config.toml
num_hidden_layers = 15
hidden_size = 512
num_attention_heads = 4
num_key_value_heads = 4
head_dim = 128
intermediate_size = 1344
vocab_size = 16384
hidden_act = "geglu"
norm = "layernorm"
norm_place = "pre"
norm_eps = 1e-05
positions = "learned"
qk_norm = true
attn_scale = 0.0884
bias = "all"
tie_word_embeddings = true
parallel_block = false
init = "orth"
init_std_qkv = 0.0232
init_std_o = 0.0232
init_std_up = 0.0232
init_std_down = 0.0232
optimizer = "muon_variant"
learning_rate = 0.0132
lr_mult_down = 1.5
beta1 = 0.95
lr_head = 0.00717
max_grad_norm = 1.0
warmup_steps = 111
schedule = "wsd"
decay_fraction = 0.674
decay_shape = "sqrt"
final_lr_fraction = 0.0
batch_tokens = 262144
max_seq_len = 1024
doc_mask = true
z_loss = 1e-05
train_tokens = 1087000000
max_steps = 4147
dataset = "wikipedia_en"
MLP neurons of a small language model. Each row is named by its layer, matrix (gate and up: input weights) and neuron, and shows model dimensions 48-143. Each number is 128 + 24 x the weight over its row's rms, rounded and kept within 0 to 255. Numbers have three digits each. A neuron's up and down rows have the sign that makes its largest values positive.
A block is one neuron, or neurons of one layer that tend to fire together. Before each block is what it responds to, as a language model described it from the Wikipedia text at the highest values.

Description: Table separator before numbers. Cell separators (" | ", "; ", " (") in Wikipedia data tables that come just before a numeric cell, such as vote percentages, athletics marks, and career stats, e.g. 4,599 | 33.25.
L12.gate35:138153122095117104125105110095123132157141110146094119141065174130181117131142121127090119143139086130111098123126116130119108107148134150167155141099137124134118115132109109104107141098136151129146136185093133115137115088162124115125126160114084109093155157111134149142080169109152173102
L12.up35:127142148183109122135146117101112116120136091151129159128159134112097115154077144114127061160118112119135100153132168149137122105117152068148100135150129149090126118099127128149112140149097136164132149104156117151105136122113120167093166102110123123124118128099119147137140111102067174132
L12.gate187:107094141098166138137140106120123118140120085158113115120095196110089131134119102142086122121167117128149158135132106141144127109139122141102122091118153131131092096144112155120136104145129081140084125150086069157099094082138130134089147157125140080120139161158134119137091085150091131147
L12.up187:097147148147127095144143138100136152151117134105143117126127161135139146091096136179130118080098137151074117139140155125113141133103143140099126132108083206102126120152096100134135171111095111135110118099124109122167168175162091079130132151135124166163116153116128167132072172105129114144
L12.gate195:137122151165129095167135102144133128137130135124148107142124149154077125111148139101183097154133140115203121140130101156119151157198139083131098163124161118124103169180113117182148157153093141116091125145115139152141151098141079109114158102138150130150129110134120100125143102178132123112
L12.up195:107106098161143095078133128133131141153109130155120084094132089139133155127159119109131141135126093102135097105149132126159142107100124130151125172091072128135133115130143094121104099117144116154106116154186096099159126092140137132109107130125095112115126129119103143099174140126158120138
L12.gate354:125089113100114116168149132149116112166132108128140134135115135130123112126097141107134136136087143104134125131100104131151108125141179070096122106166181144129118097148072132126130123123119129103122145162117152125119139120153121182133138161104116114091143142133145107094105120114136119101
L12.up354:142121094145117124148129142124130092120136147139107158158063123123181188121098098102122159135141145113160135159098174137128128105089136139113142171117124119125139128087143127143104154123140106121162130118167098128109104111153098152119177092088135134141117129148112144109133127101121121154
L12.gate405:102130119157109125109160105152116071117099115133151118090099134152147135148129133147129143131085045127146124137109111118121099119121165122105153123074114140142110138124099171104153129119111113115121144105167092111148114110114121142120116102126156085157116161075106131149154124159146107143
L12.up405:151134086110130089142128098176105122114113088115121113154134132126118154109156094142148152138122143121118121107105136119173147180161099140109119156108117141124151132105136114116133129138147148113144080159120069101154151138149153116145141145090150108133123150133130128137140188154162116073
L12.gate413:174141110198123095133104086145177126163111142130146089110114152145153136110100092134130099089176096104138125124152102156159071144145127103139102133106153124154075132119122126126136114093149144106133127151149103112157116152127128121130105112091065134128150138142137113134145080124106152181
L12.up413:146145096140066100130157098083138150133109116167132130106130137111109136105144115122116128120169136163120130110084119152099117084184148097136115142122148115114118140115145125140149117131143114156129092128112145114093166123131096125117143160144141115142175073117124137143158094134161118133
L12.gate454:097096124114150121116145110108149171154115113158118099093173157098130146126118091122123105168126119141116148152099103131119125125145135154146122114152113120147144151159124098148174137161101155163145129098099107149108121129104116132106101122124100140104172098142125139167142132160164123125
L12.up454:159135136104140106139165133151147176122110131157155115124137140134142142108100141104102129140087105095135134149094107162098139167125136128149133104163126113100118139152110080145131139111135164128083153143107129136168123160119109118134101152140108121122137138124130133170120116131130100138
L12.gate563:124140139183113107136130124136145124130149142129169121110156119149122123166131111135099131120098148101165122111155148114155117148110125117100156164112117154141125130161115182098081128126103123165137116119131081122107118126152063113130093122157132115134168163114143113129114109103113127152
L12.up563:110124172147093117157177143094184128131142161153103108131109112139180143128095072120142164140147112119159132132141130098117103132159121127120192126098144152126131137119132109117126108110143152146122106104070124110137102109095160110087164159116097092128149108046131130136160122126141166144
L12.gate773:139124121116120066110179111097137119117141133119127143151103154142126121176120120125156174131126160113123162115111093161129115085148144156113148110114130127127175149114124119095128124164109138170168098077147125159139170144164157092128105150141130135172132135087163113154112167154146137155
L12.up773:108101113120175104132147120120099098134189115117200148140126121093124119108122110129105132123146156116117107150119109130115142155122116136158139092155140172092175097131137127175119127156088110190127148157126115095110123142168168131125178079130141159116173137104140142147137154089151108130
L12.gate774:114126146109124090131097135166152153104134124105070152132136083129135148131134129106136159144150143128114160148152143104140122124125097124183155118119136091140129168142108119172121140123153090159146132142141110136108112111117166158144057120163155097104144114162098170150115141106158149123
L12.up774:128124147114115115158127122075121158095132126114168120120143087140144135119113129112127170135131137107141119116101103093148144114126141132125133081111153168157178119165118089155152122137121140137129124161132137135104160114118145080105103114142097127174113117123124115113119082145088088176
L12.gate832:130121126115104111138141167088133105169157109127100159129132170102105134143146107070165106121170106094124125120138119102139119141155128121172166128131131161126189130120084149160096086103125137135150126139145179111142104120161138099077135134095127108113136123103135081130126086118149131103
L12.up832:131142126104140129126152170104124121134168148151089094109118121129158111115118122110122119124172105147122066178074079167150104167136165147118147119164081136146160083129161115125115123125111119162123127117126141148091117108126131144086136127140098098143139107113128142122143141111137136100
L12.gate938:138129144154170088104135108118136070148123144077136111150092134116167098190112107128144122132116126113120114156124119120116134117140145113133168135118121105122161167112154153146199131116113142165126155130106133127130118157124115120127138109136104128105149170111144167132140144087124116122
L12.up938:156151080127122124140138104144148130159122131132116136089066130136153153107132135126144094135126158101141173111121120123082122134101122127109162152178152079134133166125129143166150133092131129156132153166152151119163140165131127133122124100114127151150137183131116096109102155163117126110
L12.gate967:126117101132093139127139145174114124142120160161081119123137108133102111154143126117151156125082096120107154096126109140141155114118167123118091157126129167141136107113126129147120141137098131197156048138106123144105116153105127086116136123156157113104109172147131090129093107139146086125
L12.up967:117113122101113116142159133098104128085096091152156092146121138153140112099134118134113110162129113120132082131137113149133102112127113175055107082051132132095153170157097138139077125130094154106142177118105124163143108127082083102088164141113146133125146125092138102134138101076137140104
L12.gate1050:062121145114102131111128116157104107139137183147176101117133111129110134133138100141137156113134146121129158115112115120100124133075162137136085144087177178144121129089132115118151129156136158112120115177175100170103131127124140093132099160152113108139128140117156083128134093130124155128
L12.up1050:130127156082151135120111128122107105111175169078146131110135147140153155083107151102143119115106130154119135153121130113174107099111110108134101149087109140125158144081137147144134147147131118124179139131143121137125118120172144110143084103150120128113132152086127146163104158153157154147
L12.gate1069:101141096125143128146126111156139121166125141093112151108133088157130107124108061070097102191142117117123109155132101114104157171113156141131122100158131103136144117139097129098129134125114161133126092127174153136122121152126144159126111112130126134126135130142144131113135156115195127115
L12.up1069:116086153155162112144116158089138165133121102149107104156142159135155143152141136140159135135103156122133127121101150113130126163127103118131141158126136114137143144153142126131075149115115132136112124143168115141151149123162143108151121119122175099119111134168078171137159085149172082098
L12.gate1290:158160129138119100116146100125147149166094126122152112124149162134144094104102123151131116157156142134148131103122092140119137163138135145110109137100150107150138152135119184142123127096110108133127103134128113169108115117108094107125133147115139104091134126088075128088149161104106119088
L12.up1290:134131093058128131090147105107097164136120123080100145083164135158162129150138155160116137132133130109149133125122102141124128130147149103153098111155124168149154098166123105119153149131149135121128140144126148119109134133113131137098118109117137134117113102137175150197141170096101165179

Description: Word-initial "C" fragment. A split-off "c"/"C" token that begins a word, often glued to preceding punctuation, quote or heading marks, as in "C'rush, (C'assette, ==C'ommutation.
L12.gate12:150128102102139104099123123140146106108122148110151119165121120129144151121147114106116118139157141150075120108134122125138122164151143143149109144130136103163149153160145103099164184140103147107102141141123099136098127106121141098120102124140141125137107189099124151101126129068114114127
L12.up12:124122105123092112162133156105104133089070125146108151156121142115081145141117145096125136121121112137104173121141120128083138108147159116142111115147107092078107096112118117136138143139109127104113115119126125096099206094065109129117099138137134138117151109126132118143123139115142125089
L12.gate51:120114126132124156123138136108127085171133062093144149087097135154107163151130118158137161118151140102176145159178084099107133100111097092149117145137153137079134130120108096117140159102130103137140174110157145130120129118070105142136130121135146152117131115129093105130150126129114117120
L12.up51:121132142131108136121121133112151113073076087116092123125108134121092131128139122148160129101116182153142126126137093094088134102147124129125101140143084118113080118129134166101148175124112155117106142155108094118099122147112133141094151115157164108143120091133142129150127129145105045126
L12.gate93:125142125153089138174122092110122162124129120134105134173136135123112120129092128159135166109112162114164113175145143127105108169146152144127176135118093116161139102160113155113123111089131168117128100150122125175124090107130110133126087173101087073086149134163090106143104144084143110122
L12.up93:118126166096085133182110134159123169117164093137059158149135125117100161138120109120107141093151101167127116149142139136104151158114145109111123139085113137158117149137099147126124124103119127101128118141131111129109121134101164158115124128151123159129101188147139135098167168122198161120
L12.gate265:139149129192130097133141121142144122090144110132120100122104118099151145148181131119131133112106123148136079130139106112134159114085126113132075136130109147110115131188135111140178132052081107137154101102137102115104143123103105163146095114129131124133193140109100121124113130112101099171
L12.up265:152154133113183098160102115101179129125110088134134116121131143122101157148118098149097073188101118088133137120152125087130118129123094146130091136138120139161171111126141108174098133151113106114161119092094100117121114109124173134096136101120117150125133126115090117160130107100117114107
L12.gate309:132123114099114127131140164102082124177129128129092090140131141155097127121136136096147133119141157165106137176111122143114142097086138124165095153088168154126118115134126096165129130101107133132163135145120147120104152106094113124147088132154157143133143122138152161128123136154120096125
L12.up309:142112109129143110121138144134148174182177120144156162148116109128135090127135133115130158116149142089125140161177093109117104109100161102138139165129140103152128067123142109147109133114176157138121115114119145108094146172121134148125102111114151170145145116108158124123156101141135164140
L12.gate621:153106092179096134169073148059093201124126149185127128105135149172104115130122141131164122121133109168105139141110096095146137118173143118123096130114097159112133106144115122107145138131109120133132160090105102118091102136126120155159125120117145171154150140145114112142114105114114101112
L12.up621:126164129132120168129129086153113143127108155141105136140120157150145132142125146142161143120118138141125128092119134114171132100137083164122119175127143124081140133096092120109116131121118069146139118098128098148115128066132140117128086113151118120189074101140112128128135110113124116129
L12.gate650:136117159158128100120118158140159155099141123134105158090113162143132189132163157105103121164139100126133101144141127102185112101104161114158135143090068169104106130134168144174115112109165150136144146157161151126125143108121150127135103103136092140135095161099103103151121144116105149151
L12.up650:082167123128106089152102128108130118124161126148163135135115135129099145179108124122107145100126131102142099149142127112116157127173134122085169116118083142141157108150144082126172185146099148079146095123096132138144121092140167125146129110160149106133116089131125151124106140098126121135
L12.gate657:134120115196127126166087112089136131147117128121106128105105142168114118086110136152094139122135129134172136158123128155126135132147131127108164173131105112136126107112147042111133105115082153153127140140139121107110160097081157149141103131118142101138103120137136121147135162128114110138
L12.up657:108113092135133154109100102101111156139155111154119146132106113138140150160131134121127160134160150106181177144154138180110126152133078163103162189113147118131103163161130147146103119109115121095107114202113108122074131088150173149089134137120106128081102153117143154131181126140127135136
L12.gate869:133067109141142134136126159152119136112144161165113142154096166136127110095123152150131125119131088126132109097160126150146136122114123152093132158130103130149137128150161167113141158122122137128143124112143132136164123109149131141100134121184133149118122137096137096138132147131141106126
L12.up869:123183070107144129131094119114180168120146138106118139136124130102136132096078128106092098110109168136136155106149118129155153106121156146144108133166166119126112070137135122137109161095132119169141130121161116120145094141099115159103097163117088083148166074163099145131128115146150139164
L12.gate910:127122116127117124191147171127147146131099147122109120122180119158110096130099101101135116135151138169181131124107130125135095163096130155156101139127147085150111118065144111145163096144130153143080114148136134096113122119122080140108116084101150157106170158143121124134132139121126134109
L12.up910:114118076117102128101146147118173091196126125156100173155127163116145106159118139080149175137160144158133102159103134155147097151152116129071146105149122170119133174139114108134134132134090122114164146102155127094130109094080127115094090127072144133177131169137094126141112115122135112166
L12.gate968:100124133098140137123112129131110102152113094127121167114132112127111106121088099114148133125120148130153127110133108125143148119110115113143128124112153126125033162126140144116118139148129212155111130131127103152124135160105169128142154129116110126175157163123096161131096140131126172130
L12.up968:119124137107170150168130138111147136096175131146142114092120142139099125092146099159116123174106110128151101189165173140154118159126114114130121114120126161103114101105100113126150092116120115142138163137112128128130115124078136147118133160121133098125114131132104095110128130146146104098
L12.gate981:152126095095141113164111131146155105149149132166113099111104146156162157129103119103138145119118172113173109182114147119145119131097143113121139146179131142101136146122142113125120121141095104120118147162149109117079138101165171137122125116131184108141157143158163136135093153099143123122
L12.up981:081105175139163116120158130106142138107120105129098135130066166089124163116117125121131135149207157185147134139142101095115145161079117184135151099148131117133134145132104122156118126128122136124159122146126122124129077106133094116110120117130159135117103107125149146142151168129142149094
L12.gate1091:113098125158105153124122097107132135147109143114177165139168173113105100097103155120157134081075114129119155115163126130136145130125082083095102110132116163168151121080138105155151098125133124200108104100108150114100130107109143122110166143127115156188157147131113140149087105091152140139
L12.up1091:151128105127141125136143081120164080151126169128123149160154168141090121113133140132150159136167146100114156119177105147127082098094097125138154148168120122124090113131166193130125133130166108166131160156127147139144154095146154134111113167089127157147158133132113146117097094131113163138
L12.gate1155:125117107132146109129109143130123175118120094152120179126100098151155111123127159136150173121141156160110089106131174162149101145099161131133138158138132124108116114120139117132113124102093126153135121164135149114112140112181136161104109122120103139142122167131112144166127113112129113144
L12.up1155:143114122134090084144133136100169131140153108139107185136135103106134115135098152081165163148143112116146119134130118117130119133112065141153109208125167163151128139146130147155086156105135098136172114106087102152095135163145117127139133153118122148144117147135114094109138142109112158123
L12.gate1270:103128131147130134146118129127141147118108082138140092131119150144166153173145135152140140137126152104115119141104115140121113140109161111115132135135137114100092118166082128128122083104137077160129110154133145139115111137113114154145122150122117179143087180109116123136122158180136098123
L12.up1270:128099114102159113131106137122129162122099153152134155151144151094147171127142134111134132131122134143157127108143128132129113093135172119148133114129120083136098145118072101093114097147138146154173121147110138093130110172138133113126116107137166154093099122133187112118111130124146081098
L12.gate1302:121117116134113128120189145111139155117144129140128143145149142116128153141131154126143182102161139146142121170110137109111122103124103114084102075128113115155134154160109188111128130175122098134119125132125122173106145138119081112121110149130128160129137119106137108102129125104139113151
L12.up1302:094158154187139131192152131080148127114073137121147185137144122114110122113114118123130132123137159160137113140113113138142079072095118136118120106110131108085117134113151162109129141130132131147161133112126108153120149126097157186153100091111161120156122148120128170153108156098102151140

Description: Initial capital H of names. Fires on the first letter piece, mostly H, of a name or proper noun split into pieces, e.g. H|ussein, H|imalayan, H|azazi, also S, P.
L8.gate35:116134138121138190147054124162134101116086147168157132102131181156160185160132122154123116143162127148148148125105125115131127121152185120061094115121109127117092103111165131121125135140142158071098128154117106152095092096111162125126116142121146118131117127125147115093126100118098178121
L8.up35:142113121171150151134107089094115098123094090121094127116096133095101167110110112142140118084124124094143150136140115112149077133137089124149122220097174130162148175131130120114114156165136123126116119097136127122127188162129085139151096062099126129174116136135133133137144128155090133141
L8.gate932:114125143148133143149123123186140099144121117173119169158103125112147148188141128107134116168139133172090155091111101110125118151142138106103119155105109151105141147141114156115162115084133114121104127181117161142118109147133159105156108163143145123141132139177156113147159107086151141152
L8.up932:120139104109175120133127111128124158123117163122145118167087113054132141149091157091098108194093171154105124102118111139160146156139139141131117124132082112161128155077113180128131122107159159132120138120122145130135178114138142129098142147103103121106129157111183123109148123136164112131
L8.gate975:120145141101137108134086149129134133138146131174157116122151109147132140102150129129143093131114099119153170154104119143136133099109116121099115141135137104113128101139157127149139129124131103135153132135114115105096159163134096082106102152154114137143143131124103090185146140094137126117
L8.up975:127144127144130115119135147127113122120153122135128112130112155146149087120127116135133186139112123096173134094107133162139150141109122094102119109107115108129126130110113138137108139143101135120079142173145125130150143100149137139089126124144139182107152105085103163121173113134201114111
L8.gate1255:132110129137159105157135078125148139105108157087094133132147174093114122106135131115118104129098137135099118119080098127143130117109118148126090135131132153168153156119137146120128131117067116151082150089131160112138147102138155124089108110095145140097098123129150170150137129105110111105
L8.up1255:151112082144099131105113133117100168125091153093122166134104120142127124166157164074155111171138135124128106114152165167120137102078157122093096156162124098135105106136125147134120141108133137174134173127118148091150103123118162155125151121114126164099088157117172146124104110168104094108

Description: Word-initial H and S. Single-letter H or S word-start fragments, often split from the rest of the word, after a line break, "and", comma or table bar, e.g. H|ungarian, s|ensing, S|witzerland.
L12.gate72:112147153130129136138168130131095141128124159155132113125152130130101126135105128128140106069110122090145120110133151134135141115116101163155141123147097186143116153146131137142146115129144150093128115138127146140166126153118146100113128120146102122153112160133077094134122134148120102137
L12.up72:155138127131168140124101110108126159142123133141128143164125131154118129100144124179155107149128170120170136110163144112093162137143148165129137138162153150159125066161114113135133138047123141103141173122122125104114111144116153100147173127117154100155093100112127119108154150090166135161
L12.gate79:134132114123095152158053089171128152123101110138141154154160144122152126164081147144096128095130128131131159154121096088094129130145141127145102140153127126160141147175113132128135157135115156144111139095129163111087133113110128165166104179118100073139129133141130125126119141140145121133
L12.up79:134110102121131113120122124103192149150124128150126114169118133143117126128192125149122124130082082158069143131116099137144136115137112105112166082128147133113119117125180107157131090168128115152116113080077142147144121129113086108121111110134117148130107099109084106116122141155153152084
L12.gate292:163130150108151127136146109097137132128125115129155116152118141122118110116165130136147138113164149110101095123090144126128111159139118128139123133125132104130121150120143094142135147109146108120153156111122076116154139139153145181168148098154102102113120127159145129127134138147115126122
L12.up292:115090125142144150157155121133092118090140150135134109126085083132148119105137165123130145141171112111188148150131138158127125159099117091129109100181136078129152116118112147113154137119182134092102146100087116123127127122146139131113104147126114081118150105128108133121108146131151066145
L12.gate300:123176116144133132176138127136078101141139133126174116081166128133135118166145139103117126123111119121140153122148132119160119084149139173073154091117113130126139101160132103137118167104119137119139149133117108069173083161122121131088138126191080124144134097092098115113131083150103100103
L12.up300:131110134130152117175115120114120142152102139059110102165120104172150129162119075133103158178111110102112076168130160158113135102102124135121128146125143120116145147133090136101111139123137122113153163110140187173123105123137114164135153098162142159130110144164101140112147120149124103137
L12.gate476:113143142126123133121099169144109185147180131127132123104104121138123145125110119095118150153107108115112173129120143159116104110131120079122150155155133099126084106131126163097127118142098140119130096134141121132181126126157169137126118145144100132145140135142117126115134173109154108093
L12.up476:119121123116139114128145089131165121133089108122119148143123109173142093116118154149145146154140130125129074119098122120131132182156083131150170102133186117163100115166115107137136156156159115109109123127115126171121141101139160140138104159117075111143131156127124119127107110173160135156
L12.gate488:135093132139090133149083127130118124121137119138135122105131142138149127160119113155116150138121125154150123095122155155107146132088195097098139144158161127100096104163097102156127089094139124151176158138156122149117142095148087169122118162132132117134141134139083133134139144159095123099
L12.up488:116080094156102119152115130080141139133098137153131146129129143127098154101131110092128142150106148181102153131172154146122131139112138114133129113124109133129132147123156164145145118139131115143147090087156101199141146103108119156143128169137143130124148114113132150127147120132099136138
L12.gate717:138142159145154113130082102113164112201154087134158149076088123145118115139117144085111138123121090095158157117149161141146118153148123150113167148122135114153161155151139107154105156157151165131117169135144087132117151150092143101096087133157136155146152123064116142147093125079125128142
L12.up717:139093148151133157104141116106165140149168110097114160134117152139113082165175167144080108126117096106157161152127117107135125121088133103127157124128155145078126144130112096130120153167132139123116132153150123101147120145133139148079087137173100119133119138177128075160126147135155162118
L12.gate759:112117124113139138147112091081137148116146146092081159134098097090157127165124154130148130139167093181116129091130134144122096110134109117125125146133175091155077104129136113113161128160130107119208150132192110155150135126117130141095161140154098127093075155097129142129084097128091133142
L12.up759:121113155201126124142150101143116148143139151108126120122134164141104140131114046157158145144132076144127095127115142111146143142097158070112126171179152147181113110145152131133140131140148130152155136146087134128163125153125101103137112126130131105164088123160115123099114146143137092150
L12.gate761:224128130131099118188151121122170122177145110132103150118114110179129138123106136124139119129118106167132133130129134164119073123124127166123114194139070168093139077123116095148135126135143112115140121184127085140105160131109131108127082137142111114114105120113101113129155129149157091130
L12.up761:136126125109197104118130115107088132102126090134117121084114101145144143124107102128121136131157104155104115128116138128139132158101096190123130116098138140105141059119165153128126129101137154138111182148130165122123123118111096168126157086167124131113072150105108166111101127121110143119
L12.gate777:151120134118142116156163098142178127168104098103141111125146090172080139097107139074079127134109106136160128136175187149177128147121151136114120151112173117163132142143095107159168146116092140103139122100092116097144124119111159127168140155129145135155121083115117122080124124153134120135
L12.up777:161139110115130091135115131113155146134148123143097147124144101094137120130118133148078130120140114142159079129106095138134117139114147135108132127108067118156161127082095119144103120125176138149122109142103150115109117127088128149176156219151127160117108166134077098135152107089114121064
L12.gate788:144107120144125132090158144124167097148144132112163158116119152131143154118114144160112123118130175122144138157118113156132127132121134113121092132129137113126112133147132116092106137125122115161116164151148173126160120077115109149135164139078136156096140153122175141151123136060168124153
L12.up788:144134136115136131143113096145091148159141114129137201101113104137155129087107114140091129127126091098138137145141084110156142159138126143108167156130098106145121099149136102129129171121138117140177126162119165139103077092107145137149141159158096125100134098138096117171119132083131121182
L12.gate924:098111141161058113097094138111107153132128119147140158146101117169104109149138133109130106135100103145124125140116159087142105123125074141120118167098136108094125123180110147136124120115154086098134110088087134115136101104111099160128125110104151078119105109117086100140092141137096122170
L12.up924:107085120147167134149138112103149115135174113131171172128142098093149115130189144135123114134180108135086108174131121115121138178139130157111146076140132138112144113079139120109117121117133152105100133127134137121100140110117120176142113148109117120098141136044124095097156129092101123127
L12.gate979:116094122162094142143162105137117118177097114148114126125112101128140094170132130141115141137144096110133150176103112151158125130148127145099153122116135113112086125133126161163098126107101122098101122099138150119159086109136110126139122131173115149162112124182084126183098135141108117116
L12.up979:139110140092136114124115098138156140106109148151124121158126128113141133145120105142115166137131085106106131101116121170164139122127108110118133117125122097125155155139148157131089116079126135125110122140079134112098148135084104102168164181171143122139114189109144154128145124088125136140
L12.gate1075:131156133154152092137113114161161182153136122116141151139167140109124156109138117120144136135115160170146119131127108116134070112118118129160090125137102111117130122123181107139114102092135123102145121165104131161168156104089109166152130118125096142085146159159096136163118151133156093160
L12.up1075:144128110144145111130108097113129136132134126128125141156145155129101105108110095169152134144178117170153125173137119110131114199096134135109180123147130123114134114135158154122122117120137136104141158107086134156127133187090155146114122108109121129091118137147111151153165107117115121142
L12.gate1079:150144087099109103127116149165122166127125105114158144150146105154112114171154154128154126097140145134130144099132105111094115151137120159152120095152144115132147051124090107128141138141132143121112097130099089123093112146121128151080060137140132129158133071130144159119120147112103154123
L12.up1079:138147094117139092145109131149082140122148170127198164080157139132116114142193106129114140141125140152114153080163128126137149115148128114138140130159139133114143135150092146145098147127147102130092119123141102179155124149105121091109086106126062133131068125156070065125135135108164172135
L12.gate1160:105098133136146116086117098123147146104116100118120109115119113132121166125147146074138106124172119145147128118118128149130131122127115100178107131136100099139082117131128135137117139110156145077165142064108120103132122138098159149121124098135179129137139120147147124143136140112109139125
L12.up1160:123117087092162127139135137115115145126141148104042167143160124141159138153132130125106112082127098147129138129133140104089128126102178129093106134138113119117107140128161157155114132105091138072146115133090148135116130099114138164136122140143098135101075139101097087164113161109134127128

Description: Split-off initial "c". A lone leading c or C broken off a word, often fused with a preceding article or preposition (a c|ruel, of C|ourage), plus split "or".
L10.gate939:085065128122154108169124136154131102137134127097124148109114152143129122137071124092154128141138140147131132131130112139110103106101130092113111132140116113139164169141124107156109150119114138143150142132122088128145139120109148117106113178133106111117122171147131107107141132169104149090
L10.up939:110101118156116142088111136110128116168149133120090154121088157115131139111115093080156139159165166121135135133117123128150138126094093156171138143142095164107120133107096118160144129153108137088160099117102105138129088117130137121133115142159199151158133116165128127158197147118112102122

Description: Separator before next number. Spaces and table pipes just before an upcoming figure, mostly the vote-percentage cell after a vote count in election tables, also "went 10–2" or "be 2.8%".
L10.gate373:160168136117167103160152157128105091096122123090129149150092120118116094081076146180170118127110140091128137128127107130137178089132148122134101145097141099154155135126179139160119102114113125162112121108164113158152151146093090129135091147084100090171158159122105144159128122139166124133
L10.up373:100128162103133140130114124127165106125110145109081169115129113110171115113109119127135091118119141085139185138134170127119162135133108090151134152106150133100131162122132127156124119115138150130098113142169115091116115174158123163122102149102129111135127095074168142071106136132083117163

Description: Word-initial letter S. A lone S or s token that starts a word split into pieces, often a name after a comma, list dash or line break, as in S|ally, S|outhern, s|ense.
L10.gate1278:149101133152142132186102127120109173120129095156112152137092120138140119103126138117135148164148111147127158137112112120103140169145121132087132131126102137081095069155165181143138158119122116098101198130156147125140156184123164138144107156177078147119147162120122084164130153104154108138
L10.up1278:144092145126133116148121162103108146141132108118142177141113097103126144168113119120133192150121120154119121132106120130126116157140125113123102123128164147106074135097183157164149108106145132089132118129138137116125100130140101121152075126115129139082127112145130116126128135143133098159